MLP neurons of a small language model. Each row is named by its layer, matrix (down: output weights) and neuron, and shows model dimensions 128-255. Each number is 128 + 24 x the weight over its row's rms, rounded and kept within 0 to 255. Numbers have three digits each. A neuron's up and down rows have the sign that makes its largest values positive.
A block is one neuron, or neurons of one layer that tend to fire together. After each block is what it responds to, as a language model described it from the Wikipedia text at the highest values.

L4.down58:135148108164132158123126124078125137133135105113113111162097073142154130173159175159084122137153135111130149141090136151115119095168144120115144116128143133139125110101131136087121136138102174153122112086125174148158108160118179112118147179087127146136102127108107127131138159077136130088133114110089150176112118105156142171121133159136145138096121130098143108138112118131138112184126
L4.down68:141158093165132137140096193127128129106098161133080133144119105189094090163112107160140171155148160168102131151115155169142150099129116152101098151107100138116114130140119095124152106183118176124135153136139114124103132121133106110110106115083101136089124100126141157176085114147158101132148130124155101130143086131132125113155106122092148158099159136141128133132133142156108119131123
L4.down269:119115134112127105107158140170083137100113146101091125170137146100086153147135143126135116089142122147174132143164130148145103121118165116160158125106106185098121116101143143113091124145130146092094148058113130109127129130164116136147160119096098128114106184089145119141106159156089135094124119116136156143097097150122076139103158096127131125167072141094153145124137125139113134135119
L4.down432:128127148131122114132146154122117176136157104114165106149101115124132114159127159168128129158139105151094108112128128156128158116114123145131127131126091144099117119126150127087145107102119166138157171151144146100135172122120163148144137167128084129123152169116121124147114109118125148139101134142111116105102132123122128138174096103108135113142121138123110108114193113137111123099110
Description: Coordinators like or and and, and hyphens or dashes between paired words or names, e.g. male or female, Pro-Am, Mexico–United States.

L4.down112:135100132099128121101182125137134169115142094138156207094164099157168103117129152162118112134137099126157122125130068139144118133149103122118150144096114127119093140146157103143102086098117156123143104117119086142131146117138126124150084125146142126113135143137110123136161084145109128160136145146147044138136128139150048140109141109093095112067134134173154130130103174135098162116105
L4.down241:132142097139135127139147154201136166133138079118133177105124100144115140126140192140140136140161099122115147153137127099144179097089162146163085098113161097151170128144161124134121166156132138149129161106112148143107136146154144139112118135165166152142156128156150141141112138164128126156152131143144066151141164147120121102124130148095115152068153161110123124142118120135120117130108
L4.down386:106142167181138110124092150173086162142160132153130145100137143125147126111107165147151098143127108089112099169082164128102099106117118138129142147122152086129180080169128097122138104112130108125124117097138128153119112184114123102146155102117116126122158101133146124107148096149110101141154164111120111135097147145121124121099082125123133130126146154115090165132080127152127131115123
L4.down408:130172106118093102101101095118135148117077160103136110148167119118138133096086141086157128116166100120149140127163141147116111168108129131116111108122157106136082120127135130135108106135104121155127170158124118105157148106160116119114112123118145130105156093104144119110117095182122147125095151121139138166170138093075123130120121155160104136142169136144127177119085141079144097137134
Description: Short word-piece fragments in the middle of a word, right after an initial consonant piece, mostly ar as in carbon, career, barges, plus com, ap, gh.

L4.down23:173151118132129141148103146111096131168134151174123136137126127119144132131114121081136138113143122146123115151085123137092082105151109087160148142112147129140158146058137155132103124107138138076135126106110129118097130201119130088098173122152146140121115143134136110129142136129148112094152125133130145085178131111132107110082142158120102122115111127127119102130113119156105156145098
L4.down37:116072134135104131140146140115141147144141126133165171094113122135082068121112104108128102154134160141127087122145131114125073122132132120146129141100124138154118108115140148140137154132123121111130147122130145168111083154115127095137115137129156143159113111089107120091052137119173105134098120129171139108122154116054147118128178122110128191179039094098105116132114113128091124129133
L4.down463:098144153147129142110090119145152169084062116139129161130065121132120117149132074139126129142115168147125172152137135123112146133149134131184079123069139122103161155141103135118101072167135138089108081119153174120137130135100095111147119104134098127160153121166129138124135141130140143121108157113140108169110153101150139123139124130137149151136095106092140148148148124150126138147089
L4.down488:158104103138081123106183134133118171130070139108152135162151143095119149108125155160149120130164134131109107137109153112132115117126163139136055137127144122145121135119171131127183143084101115126120166105134164147163142158122134135151111149093130135090119078124146140085092117148151117145126114161143112127138125143128107054126113118122137147163120104100127119141139100138085136135096
Description: Fires on the "==" opening a new section heading after a blank line (==Location==, ==Career==), and on blank lines before headings after lists; weakly on mid-word pieces like "ul" and "ric".

L2.down179:156125154107151103119113129170073118137158105077135122160149111115134157120156136090087136149136113116117128137117128141143110169146120135127128134147105133105110173101109117140110158119168136120144148108103099134117137133154116128152095137138140088091170122117157095077123142130119124174143107110091125125133110141114148111177146116126086113136177105140096113126160160151162138079141
L2.down257:133117146180133133113140105109142152121116083109115194151117125144154113109147127147106108113135121125119134101154144124154170145127132139092176094139086101149161137146155160140141150082138133140158086126118178121084110096105105135122141084141117153155145154135150128121184109110171125122123139127041121117141149159141136156132130120126137129153130145168120095139147129158140119156111
L2.down264:136158097143143118120145157169121110107138141178120114113151131143146087131132115121135152123164138123106129126173091134127119127141152151099101132133151124170139153095168100087116067116130129160134133117142143123119113099097132125128165142173118133140137112094111137148150145091116166110099158134087105124169119180106137137140133122125130155131164124164120142140130175105129135132176
L2.down268:099162130124163143119124104154123143123134132060204168144139105097138119131150098106118100145093158116108101118141153102150118137151120103099118124135142105070124131121136099150154061135106142166171092149158143131150131126158155127130115136151146108128135125128157069138134125110102120132146152114147098122157109140115154094136128117091130113128138142131115169146121123122099138107119
L2.down283:112161099110135136136112092109127141107153124120131162155129120181107108169111160125116122116148101113146137132126156125108113144127118136119146129115119095164135176081146156078158165149153146145095103084095143141071095143104120161160148168147117155147145110097154118124115079130108138129139143098117119150136110154157146124148130099125045130159122095134161144135095126144149112152115
L2.down426:156159091155125112125132130111127170123118134159117148148090112116160135144148119134153102118154142132105124148141128164081155093150135108087151132123136124163158169087143130104115091145090107167133120114087149132113121093102122152109121110139136156155125125132152099092170069128149106125147108152122107184178190139114166139093111111126119149144130173127085127121124092129126134135146
L2.down616:114104083129110105122117122132128150143162134146123142135201078107160142129155128114125152136129102146128137121110114149141053135189156120142127178104175118159121120084095091163111143126124176157139109126084107101085168094148128120169076087139086145150172124152129126105154117093109154083167131111141129170168102144130132135120141118092094117121125144113132150142136147123146124147125
L2.down664:138134124184129115139135140106192146187125116105142145124142149122120121119157101159163141123152152134081121147095166105103096126140153137141122128149133123135065112136148120143171160133151139095100147096116074124120158144142138121122110132124148126137081101117105124151112112152148117095118172115133109122091094113110157155135150115127114136139179134129118137111186091087121161147121
Description: Middle word-piece tokens inside longer words split into fragments, especially after "p", like comp-le-ted, comp-an-ies, app-ear-ance, Independ-ent.

L4.down17:129072125145122116129133148137151130123093114098122167089122108156142152140069128136096131140146165099190132172111116133132133143137154079140152127098127085095118120141102116137184129144155070118126126116106170129134126175138140171171112140122053131138150088153118113140098109155132170117149114118160115151115133139092118128125142138122087144124127130111140147152144098093131126065092
L4.down105:155146126133141113145117161135101189135100113162172154136103153173162161099134154117119109150105125145109146105081160135136153112134122108127165126128119145153135150121139084189123113141136130143115142111154139124121133126152108160147095128076118091111122142111121120123122066121132159118149146091149092114151160114095063130167144130117142128082121149123153155146171097127106120100141
L4.down251:123116145115126155113169154142082119108156096163138145118115133159201151123076135155124085109146138107154123181104092113134143155128117147191127092126110190110119137123125121175139153134160140152091114105120125137127166152135100123146158117142150133143185133118141111125154092095174105140111121071116096102109134132109117175108101111118124106108148134118135131097130091128177137141127
L4.down575:118147139076118110083113107150124069127135132121162080145158152115132102120136094113123123139129166147156126130183141145101115164085140100167130082083147138172118132150106119128123112154139129167142083108152102148135118141144137149143132120107137142137141180129112109079105133154147106104130105140109189142161116132132130125146101113081123115099140164160159118112134096171143169126150
Description: Short one-or-two-letter pieces inside a word split into many tokens, mostly w and he, as in ship-w-reck, c-he-ss, bet-w-een, Cra-w-ford.

L2.down145:118122128139120107111154137129132104106095143117154129142156128121100107122131148109163132122112106138115122117121136110115100156144134136155101127130105060119125125125136144123177101147151171139101171094104134114141146123105192119108091129110127173119078101109126110116119107144108097088135116119131097100132101158157118149146131112081141131137107183088140168143078138109130113153117
L2.down345:121122113133150101170095155155110114118128102133156119127153108148139096111162171129119090116125109144106154168130074130121177142143107107096149162140134125175169110113176093136121136089154129131112110128151111184161118122084126124162107113131109111119148146133132113126097123091190107119147094098121181091129095124106095116108091144140140140125144093128141149134147124157140103136137
L2.down458:135129128126109161101149145111155171119142133112119124093139120139119136117109128105147086112104128142142134133128158105129133104171086121127167135145132125171137155071139123118129117113158124152150154158146147156136144168142101080110114129116142140128108132114111151114149135141182095125127128149136139111124142114155093127132125115123123182150106164092121104099083143135094087138099
L2.down466:119140115094090134094112147117139158158142165157088167095124109081118114161133139096125119138131093144112129114111130141138119089117136135116117129129135170121124146131157147089114097138120110139185154064099107117134166119053104145100135087068139099128108094132159135141107099091149119130153117112122122115118109054116161109147153157113106129139119149095144172107148153151125074173140
L2.down503:091107150136104133084129155113155139119111110099132118109122144118141154127126137143135114081168137101097144184110119093131099102171144072157106118096077134136174159104107117122145083120129159144124133104112127128177161151120150111156136148093113148081097147149143124083174126112139067129133080118104155067116143126158130140152178132194160136103106124143134109115153118087110094116117
L2.down588:121153121174163082145163121117117175151143131147141093134110099114096139153112141160131102140148160126103149170112166109141141076107087154139071144123133133137164138174146106106163075164126153158156125152169131159117129151151135163144137170144144130110080194109107093158114101140152095112175145153141096088157142136145118135121122110152167157138142108092123080129142142120081141171143
L2.down663:136097126109101092143159118134116125134152141124156118152142122111130149088142135107110135123149130123109170142158138134139101147091132136151109068108166142078133128076124120121145193149129122185135105111165136161108123127140116125137111157160170125091109178146145081108113171089108108106149147160157116096126109128087115136159131082154077115105110126169185127134155120113130110121129
L2.down679:116154111156102152142126154110140201125069113120133125145114132140162137108141125179124106142110153085147103127114114090138161112115097094135158100097127135159120135108128103172149118150094103116133123133143129118125131167135095152099089107118144137121116118147153139118125134147127092136149130114144090102129138138133143116154180127176156145130123155112112155091114067138155096149157
Description: A lone "w" token split off inside a word, as in t|w|o, bet|w|een, Hay|w|ard; rarely other fragments like a|ct|ually.

L2.down131:138148152162133132173145143125088151138127085087110101118102102163134147154128175136115115118146142137145145129097112122129086117180101115122176133147117158171144119166123125147128158193095151138132127103068166142124108143106093102125147124079098106138122099149143087131094110090160171108156124125110088158121119103137115085093139145163124120085145162126131123144117094098168123165128
L2.down204:115130109166084133136180133132114182133146155140125171122134118151110089138106116153109123147151143161077138160145095112136146144119113109085116133164138176115130145108121149132146131140102127130131179104118149150100124117091119128129153161147087105120107092121142125109112130076101159171091094116085035161118126155147118134124144093105107131095101142143137107092103145180120115112135
L2.down299:132109122131122133185096139168079158111145100119131120147114122144181154158090137106100147152122157122116134155102114114138126130124102141149114112134126145105107152138082130115145130133124122128142160090107117142121157130145132150124163122141102087119147167128130107164104147144098156160117142125128021122112120157125126176118116090105104139099119125125141108131134151110122113182120
L2.down372:108162096140140143083123132150169136090145154182113116135143095144139104126133125122117122126130151182088127133180079129125099115141145125130137146160126148139094104096122138114133103122155118130084152149121131123132149174125110113107135149121131124140066116116126115132165124161103177122108109133162103210157117102133131161093164079146141131137160087095108118136114116094106144135111
L2.down546:178133125138119084154105162139114141143144150115110118180101114136123145110099158130098091114148100124111109162116142132114133131148092139124126114127131127104121141163106146086116169145125143084152126146083158120154112106115144141133133165120132119102109121138177154116130128105124115123168156134142068143068088130161151125104093143128111147123134112130134128192139154144142109146127
L2.down557:147137158147111131107131160155104141165115142087108152143124157122154125083115099155098169108124144118111151121106117127128110136129134129181147121152119170121116099168101125142097151145152154123178152094112121068145101130133167118151108136147163135109146092129134158090118143133136112107121153141128090108125080108086121139129085111109104076135130113108165108120129117088088131139108
L2.down560:172138100104107091088141105119154128111128147109124102120146080133147132195125147074087131125126114132105132179144125127155075129098126166136110124152129101135131086113112120145101110159148137096140171152090098164138134106131161131121108125147135158125106172137104102148105187101129111112121135113140097125171075098099127166113141107113117082147116138155106121127147149150105137148159
L2.down658:151141095104081154129124102117149210120107154121112123140152155105139121144129134147133103087114102106163139132128174114098121159124147156113157108117122116087085112144099129119136142135122130107124159117110179135107133118142107099154116157110136143124137088135101123152150127137098153114110132130139034118103122115158098133149167141156138118119112147182168099121143141158105096149160
Description: Hyphens inside compound words (mid-90s, drug-free, runners-up) and spaces between a month or abbreviation and the following number (May 15, No. 28).

L5.down41:092136091121159126132128119066156212122117146118038229157156111138096125145109132120117136125132099120105108139128139077165147136150112116087084125087093098118153134070125132092161102145109148139087132116123136144124114112095125130121108136130129103116159151119115112131098108103150144131153131130122109115154123124158119095137108131104125112139121179128104164143137092139123141125101
L5.down490:133128095128160162072124089130110141147163088104112161126140116114123169128112164120137096148139159123113127149134109156098157162120121153114134100121091110103141155088136147170098124160081198129140120152126158129091138110131149088127104146114116082182131126121154156141174168146152143157113130168115124116111133170087153144142162097159148119141126160128135139146160105137128113117171
Description: Word-internal pieces ending in consonant clusters, mostly "ct" and "ent", as in ele-ct-ric, stru-ct-ure, c-ent-ury, with "ing", "est", "ast" less often.

L5.down458:139120137133143135108114123102180090087125101130147052119122128133163119143194140155197078144117143102150136122153139071113091143126120090132108149132130154128121155140089119141151101109117097140125158122168145159137145146118159121136162156111130158146092158124111113159143158140147135136089122144151137110138119107133105134137111145127111150145138172109125141137159141096117115172112
L5.down614:150137117149169097139144099121166125108129113118127105139137185157129128155143070082128144109136149145146205124118163129115132115188119099089146061112096134122146124176130130121129126064102134202158133151184115103126115133158133153114128158132137170125117098102148102119151119109139133132104129110114116153133101137110099152120178140120119144122115123099142062153094115094148114131093
Description: Word-internal pieces spelling common short words, especially "and" and "et", right after a capital letter in names and words: R-and-y, C-and-idate, P-et-er.

L4.down3:175172145181118160130134160116136151116123130104150110117154125120098077101124100094136139112121117148120134127093156127132142134135066166129134114174139160130155118094153093147130152127141120124146173122104162156102077121144159076113085131132126124179105118149133100124081149146099156128122101118165137129095122108083127104113126091111105122139104101129173071104118116143146134138113
L4.down148:144111120171155117130137130133169157125098186137111143157119135094135139097102104124124160147102109120095113126119135111091159119176127125094136126125133155134122154126100147140112135095167117118168154147055145138089106112143132166128126137132138105181086141090074112124145121143129094140130139090095098118139144126114123166143118120123143101120090120094123107100125087121119125115127
L4.down257:142136172159149055127149125118134180149147107155144148134085114147173143053117132141109134152108146105134135133040152098097122129153117150126136101148133142126094129152120134111161139105168141110145127138124127140121106101130162120104144106096149113111136131145111112152122136107120137120093175108102102101142166080136147138141096133144135124133111092129162117115110092090119135144149
L4.down434:147096117123091132076109133107171155109151110112133110124129161124071123121150101099145115083108134139145141129118120123119142085173120137146123124105109139122127132136141143147097137099137122091120169138101132124131166133128094112130103131137109133149108133143149127130072145106115106117110084142146106106115162122127123150111105167154107083162146157118098144131161122089089146131100
Description: Word-internal pieces after a short opening fragment, like "and" in Sandstone, hands, standards or "ack" in lacks, plus the century piece 20/19 starting years.

L2.down292:125087166119143171131114121115124183140147111096128096127155136124136135162135112150108166113129165132152106090106117131106118141132137115164137126143151149122128114077130112142141104138114142106136141131125127105122122120171140142108148112123106123126118138151115136138109181110165126128131138155158160160139171110149118115087063191134158140138085123112126100132132149062100119145142
L2.down333:127097120119155146124164151140110177159126140115149136084133165162137142137139095120146122130158131127161112109111112148123181135113148127141110087141148145095126144135126111129170129111139110122156093141160127125188113095188105159130150119082139138174113120114132136113122110167103154125141145130121148119133140135158095160120138090111110139137106077127152128136118141146116130119146
L2.down374:101088124103089144176132141130166189138137075123131163125111127084136156108100127097132155140057182139090123152131145120175167109097121142146131139109157090156142109165093117118171112121145093096108112150135117131111109124149095147131118141145117092133109144139136184106154121121102135114109159162100072095124160116146117120124123131132163125129101146131138103131184130119157117123121
L2.down414:159088095131157149126148121141125149159136109175179113125079109098122133138108098142108136153160169144114146149114150126161084093119060134153095170121134119116147128140109124112179167139116100141083136109157098177130099115100174148130156140151078124144116129105121172117114155138152139135085099128074125070103129098111174099118160117142123106106107143094104145119155095145098099126163
L2.down459:153102085144119188109122194087137158117125153153127088095167108123118114109112137129113101111131165147136102137100135136159133150124114114170130106147160130091158095153146135079099056148123104107142130137162057128195133138143106137112080073118125133146106098146113137117113155151129141095151130154142150116139150105128095117125139141115180106147094112092132138103145188146110154152133
L2.down583:152138112134087119152102123118100137144069116130140145086118121138160145137144168118118120128088178146068126136127130153120089106115116107163144147103127118061122114145142134165158088121142096131135086151115144118105071103121151113072078128101144095147164126114119096129129129115137148116125126095112129195078162141122102122157170156158132169105131099157136150158125062173081148089122
L2.down668:148120081123184126157127180162155199151184125130120103159155148133127117122126119097165161152112151118132168126139120118139125139107102131157118173097129090170143176137093144096166117121122131144147099168162088112154119110162134140109156144152154125103093160096118123128124142143144086158158138119134104102104131095088129119165144116153146100157113123114133066123164127121123135174127
L2.down698:121145120155117145149133138092140186151158105107130102115157122084125112122098136102124120151124122118114128093102147128094160146171182097121126108121081142164162154059142135127128136089095130121135109110095105148122176102141140171092121132135135151137149135081115102124173106093150129112125150123131143133131134126152122140108127115097128140188107114127129109091126120140131120140161
Description: The closing pipe and line break that end a row in Wikipedia tables (match results, league standings, filmographies, charts), plus rare word fragments like 's and est.

L5.down344:117116129083127174108149156108149172164125143137148174119140094096121134098135148108132129139145154151127117140089134147120101104104117131123128123125120156112127147169129199148135166133169122128167124120066165095136126102092161093137167155123077119125096159127152111104134090104093124162125114142142070092108149100133094142137155146145150120121064120111139120181103116118089134159123
L5.down510:169134126186143108115101100102134096113111112107143134126098117177159145128130159161150112101120087138123134142098102160135147140117112175142114134148121161097114081162121128063154169094144136118134124126129125115143096095118109153120136139083156103111171106113126147127130100108128121126151108122121101124075175083130083106098112138125119137101108122114132112113134111125154116127124
Description: The final piece of a common word split into fragments, most strongly "y" in "man|y", also "Som|e", "m|ost", "l|ate", "Med|al".

L2.down67:147167121142141131136172146058104186129140122128138152118106145098145122156121126156125152100107164120148084148056159091106151141136132145114186095112110141143102128102130093130121089110098119144105141079148155102112127145154135146145143107105145165133093128111104121105156107105132127141128137114121115142149116104123120139122120101143158174104141198149143126123140084114106150152127
L2.down154:162111105122107162141106122133119119147140147101129115112138124111089116135090179095109121165143143116163100118107149129113115120134129149113115133154137121084112146104143122129155159090087101173146141138090136116140147142057137115102137127157115099106157104176157141106153121130094100093092121109127124143117104166123170105128132142113100153130143109145132102090088103122125122161123
L2.down351:132120097164113155154114137117106120158135127149121134130137138113151098155123110148099179110141171119136124107111158106121126112098118126183132148111138133134130142130154164132150128104136138130071142101122164129109109158159099128130149159109127171122117141160119167098117127171117171094111100094097138096097120105132130088096157112164123113114123118093104142131067107120078123126147
L2.down444:167149104111085140154143121105184168127143114136145161161131148132114130127096154116137120174130183114113087086124123128140130111146077145129151145126151117136135153124142153125142064145102161120121120106156099145129123195088118117137131130130149089154126125137129174103125097138146116142125108103155184130116108121123112093091150114131125121146141068109129158130141140140072122127123
L2.down476:137128142120088104119146141123109152140118137118128102139119111128107146166139165093130134106103138109107159136099117133152161132143151141117126115159108123135169149128158139136138110115126147103165136124123142152111148101113129118091152107183132117165107116127145127123130093075119173131138141135144120142137171145117106121130127088149099193124113129133147144107117133116126129157108
L2.down542:148097121118114085151136127123095202119096139135105184131106113100081135142133126103134142112133112103133122103088088147128114124168110117149148120158100105136138103130138140118136126149129143153157090141117182119126162140117132115087103098134131148132139103135134096159074094114121169117135153139122085152128118141084098134088147128114070155094133128112174171149115146096124147128085
L2.down573:153108149095096071121119132091117096096120129099126121106135116173133125106108142126132125142141113100113143112157108155141119120130166172156127087130115123052108132121166149105114146093140169109136162084147166123107150134168117128110147108119141113171159131090118143133153135134084161149108124156099130128071127104097123166104100140131147169140088114120156131183135145097131139126142
L2.down672:129133093137106156139089115083142129144128113129153144115158100096116086101161151104162119154127124127156113162128108135131142090176129108170117165125105127106142151117132173157150155078139158127129100151130119141111123140146149093122094124119144068133120155144124118098143101160127125135104134090125140098100098126156155073166139151101083116153114103135141119176157117150093129151150
Description: The subword "al" inside words such as It-al-y, nation-al, loc-al, Tot-al and feder-al; also "==" opening section headings and "W" in coordinates.

L4.down202:137126099119137105121162074167131131096084115128178161157149169107124183106149119095117122137136129117143151116146104110126138145146132118113180084133133156104118129146148083105145123149113123085120138137129111135090198103112108134143108135149152141157185176107138119130151096103106129103182122124156117120120158131141117123124104144140103130127112115151138130163124091121072149155109
L4.down416:130165127127106097114136080119107105075128132117156150142180139142131132144138146121132084099111110149146080102140131175107119111133142103151155086103144124130078122100105079121148134134148162127126124142136085089153176109050136130098139128109120176167136148089135105153141151120099146122129098115097148142157116150119090154105132149160114145107128122095159148158114112080114134136148
L4.down597:158146131080100101149153120128179164148097101120160151124140167128104114076113141085155108165085130087175130132138138145145138135131104172116113088145127133164142115188146138128130115115133115097120114159162126135166153143112098079134143055142135083106123156143121113146104143115096102131145157112135092144161144123098162116142114127112114136094110122085129134127086122175115125128158
L4.down631:113164149144140126126137089131147134165148123158136163141127099113130195139115091117142132122115116107114148129122116169106118118128074113141107130120136129102074116145125123104119144112142146140174157119153141100146156137180144120099138125140115116145158142128115093142109130107135178128123137130141155094109131129160123086133097170134134119106114131153132125113143098116124130156148
Description: Short subword pieces inside a longer word, split after one to three letters, most often "le" as in Clemson, Compile, Athlete, role.

L2.down20:150103131104124098118111166146106137110153175131139137130098128164150167124175094087107134105101152151097114099134109134110115118146125158137167150111122126126117119154160126142122112128083147099137165148166134104127094155148130135099151112127138108119101124124144133164132120141122113180157120163116108122138113099139151165137110146128158103145177154119077136123109135161149161147153
L2.down93:131121103104154088137185147156171145157153146117148198176150164082131189097103140109116147114130147129120079120098126151148132142146126159116124141133138106124156119177123152141146127121124135127108094115110164167132126124118128137145127124187127117140164139165137119090114148093152103184099145089134083149110135114145129145124129113144131143162134143149133164131103050167159138102146
L2.down106:182113069170162129128158121129153151105127119125128109170146107128125108081139115138125110161115101151115174141135124140120121129112126143133154088103155151177103179087131142143137149060146099135112139129143158136094097130116173170117127153126094132120107115129077093079131106126115146183144141113119077128077152118124127157126096121125100102100133155127078125145158067105130147134120
L2.down129:111104114113124145143126179158099108105135138169117142135135145149092142120107128081151131089123116094087111107132094139143097085141106125160126147084132119115136069147123154131082157136109139154159072125094122099147123137118135126137159134125135100136154153174103106162140092137099093166163149134131126101160119146153123158127134108154126131156127104094160152130154140154147153146141
L2.down242:144159140109085097096093110108104134116144136119164130147121072170106106101126120146101157138111094114061110127110093140102146066146101103144144124120132104182133106127104156154108101137156124092124135091130137107093107155136116152135118130124123129089107160096106117145149148138123101174114107135078128127118077136128126146124085145143155117129065128134116128140166175166163127106157
L2.down584:121120105127102120132124054131123134152076136124100128183155118125114122109163156118141086124129085182088070141114124151122120134133149114157126119156166089128112130132149149106151154098120130139134123140149114176065116156101139143150102156122108126132138091154147126116084118143131113107119155101138148179111106147100147106120102114089127072167074147070125142115134149128135162140143
L2.down585:119130113130114146124158142129160184153127099190144145142154117095101152147140107117128130165166152106143130102125162136151112121138144148108112147146118140141139121107123153125096078114156123139126155095121147143134162115124122149097124113136163094119169138138155114143169165116139151137094135162140090148100137132135136137136156138077084131161106159127114177114140089163149102147161
L2.down639:128151144139109095125151120106113192131117136128141194137155107075119145153116156121092118158163129139129100143091134126154139165110155093140146093120126127139118110154118152112106104143135136111151162140153107138112157115108153158135137170144165110121100114125105132147070132118155137141105133090129060138101139118147155113122125090127129136141136139165116145087097103125143093143137
Description: Word-internal fragments following a consonant piece, mostly "and", "our", "or", "ound", e.g. Alex-and-ra, Lab-our, st-and-ard, Scotl-and.

L5.down333:129125123117134165104102111164134116083138093152143118164127135162137090112153132146111150142137067106098105109132133096127130118149099117139127077090124080147152120129134092156138168140160125113150084108148155104136117097135134107149084140170135129111113180124118152124137133175164144167133109130145135125119110117141129117120130114146139134131072129137115144104103140134136158101171
L5.down477:118152131127132067103115170087124130129099114095115121129117136185194121156129148131143124129121173091118136108049121110123103101151146117123179143131127135114138137119138137123176155126129127150105119181132137154113129170054120146151109100104096153120118095115137141125101094114083091166134175172097100105124147127118090151131121107109185144127147126157145109080138122134138127130135
Description: Short first pieces of split words, mostly a leading "w" as in work, wear, wars, widely; also c, f, Y (New York, concert).

L2.down62:083082129108107091148119086152123085075155122124118096128113132119130126162131094133118125154152130142113149125149139135176119096162113111152122129069131120142104160123121140142111119132164139133166140131133076104130134106166105154076160148095088141119155166184144114123125115160106149117122061123112190156120157159104123107133101159143131113137124170121134136144143175155169104093126
L2.down143:135127095127140102092114163126172140127129131144135113103104124160196145133141141108126127073157140144112105161079140129170108118120153114130144152162158097123099116111127148134127116126146133093140108092128143149167123147151126148146142149098114143145125147127105137135102119107131152136129132118118141167147126096118079155106136119119144127153104146126126163097136113136066181127169
L2.down209:127118188120092102142144107080157106143100120155080132120105099103138089138152101174149120091141136158099136100137169099142131065145127077106108115164104110146096128151123179144124100152111147128111143170108151152141141127178150110125125127149067161124132106172096121162105123118088146091136107118177159140135114105166140134144142151127143120106083144149124146113133136140137145176178
L2.down436:128154078115104091188099150152096149106137119094142134137148105142128134094123121120117123160127112138176148130176091126093183127126091135138117114145127084116121077138147106124143110114112158155118141151151089118138129112192155142090109131069130099066123173141105131154099118129121106056176150110111112152119094162127114141090155121104131120118171112132136109142142130135139158121117
L2.down532:133134147135140119127101137099135170162106126113098148117173134126138128142160151116129125164108121144167052113157128138128128098118129113130105132137146138110126112101120125118113179141096111137147094173136093133137145126120125122087165120141114140109092125150149146148133169141157142153124113118146099118142077137106135153126151187146126127151183167096137109096146150150152107131091
L2.down628:110164154083144170119141163137117136130146132122153131086129089117141105142120121129125136138148137128135129131112094123174102146100114093125114129124135140108128082137141151134151140142137128141055132138123112088142152090120141129145138099084156135135168151133127158133094133157152084128086119104118103133122151136141114099110129118105131114136176134123095147085173112168136139127172
L2.down631:170146115155121094149141121171128183107113108144115118125122167121163176145161129152157160116122126111170136123160117130116131115117131136137124101135124125143142121168127120169126140151116163112131136144165159109124099093139169134154104092187120081155145100177123106136116142120127143124130173129136104107150098146141159117133130144182082121119135137169089126099152098156118152148129
L2.down686:124148106102148117134115185136169136129123121127158138140147140130145144114164136112159109163108126152137074185139154110176166130090145120140087151135115100136146093129122136118112177145160135168145127105150146117136141164116126135098108139162132118118151112133127125141137144147121126165114108133116152109109095163119138134162138110146107114125164190117119142120151142176157080122081
Description: Short middle pieces of words split into several tokens, right after a starting fragment like comp, pro or M: comp-ar-ed, prop-os-ed, M-ar-shall, including mangled accented name characters.

L5.down496:130151111143109109161105124143113153129112110084126127125129128159139111127132125142129107115168119159105101120095112123088138105156147130137097131143169108105160110184122073139117133144165113147145185157123140126118150176164161120155130142109088091119063142107154170134182135099102124141141150154145056158148131116097086124159148170125152079108145169114146159115125139145145123076096
L5.down609:130104126183123107187113134128106161130086114145093126116162155138166091099135129132150142128117117148150096110139126143101146155106150108124148084125145122143137113152114063144116116121108161141168140156136091098147162155141131136127114138101110116127127123105160114123108153137120112138099125086107092167158114129097120155133133158111127129148147105133145140123101154141101106109114
Description: The split-off first letter C (or c) of a word starting a proper-name element after a modifier, e.g. Supreme C|ourt, Transportation C|ompany; also hyphens in compounds like horse-racing.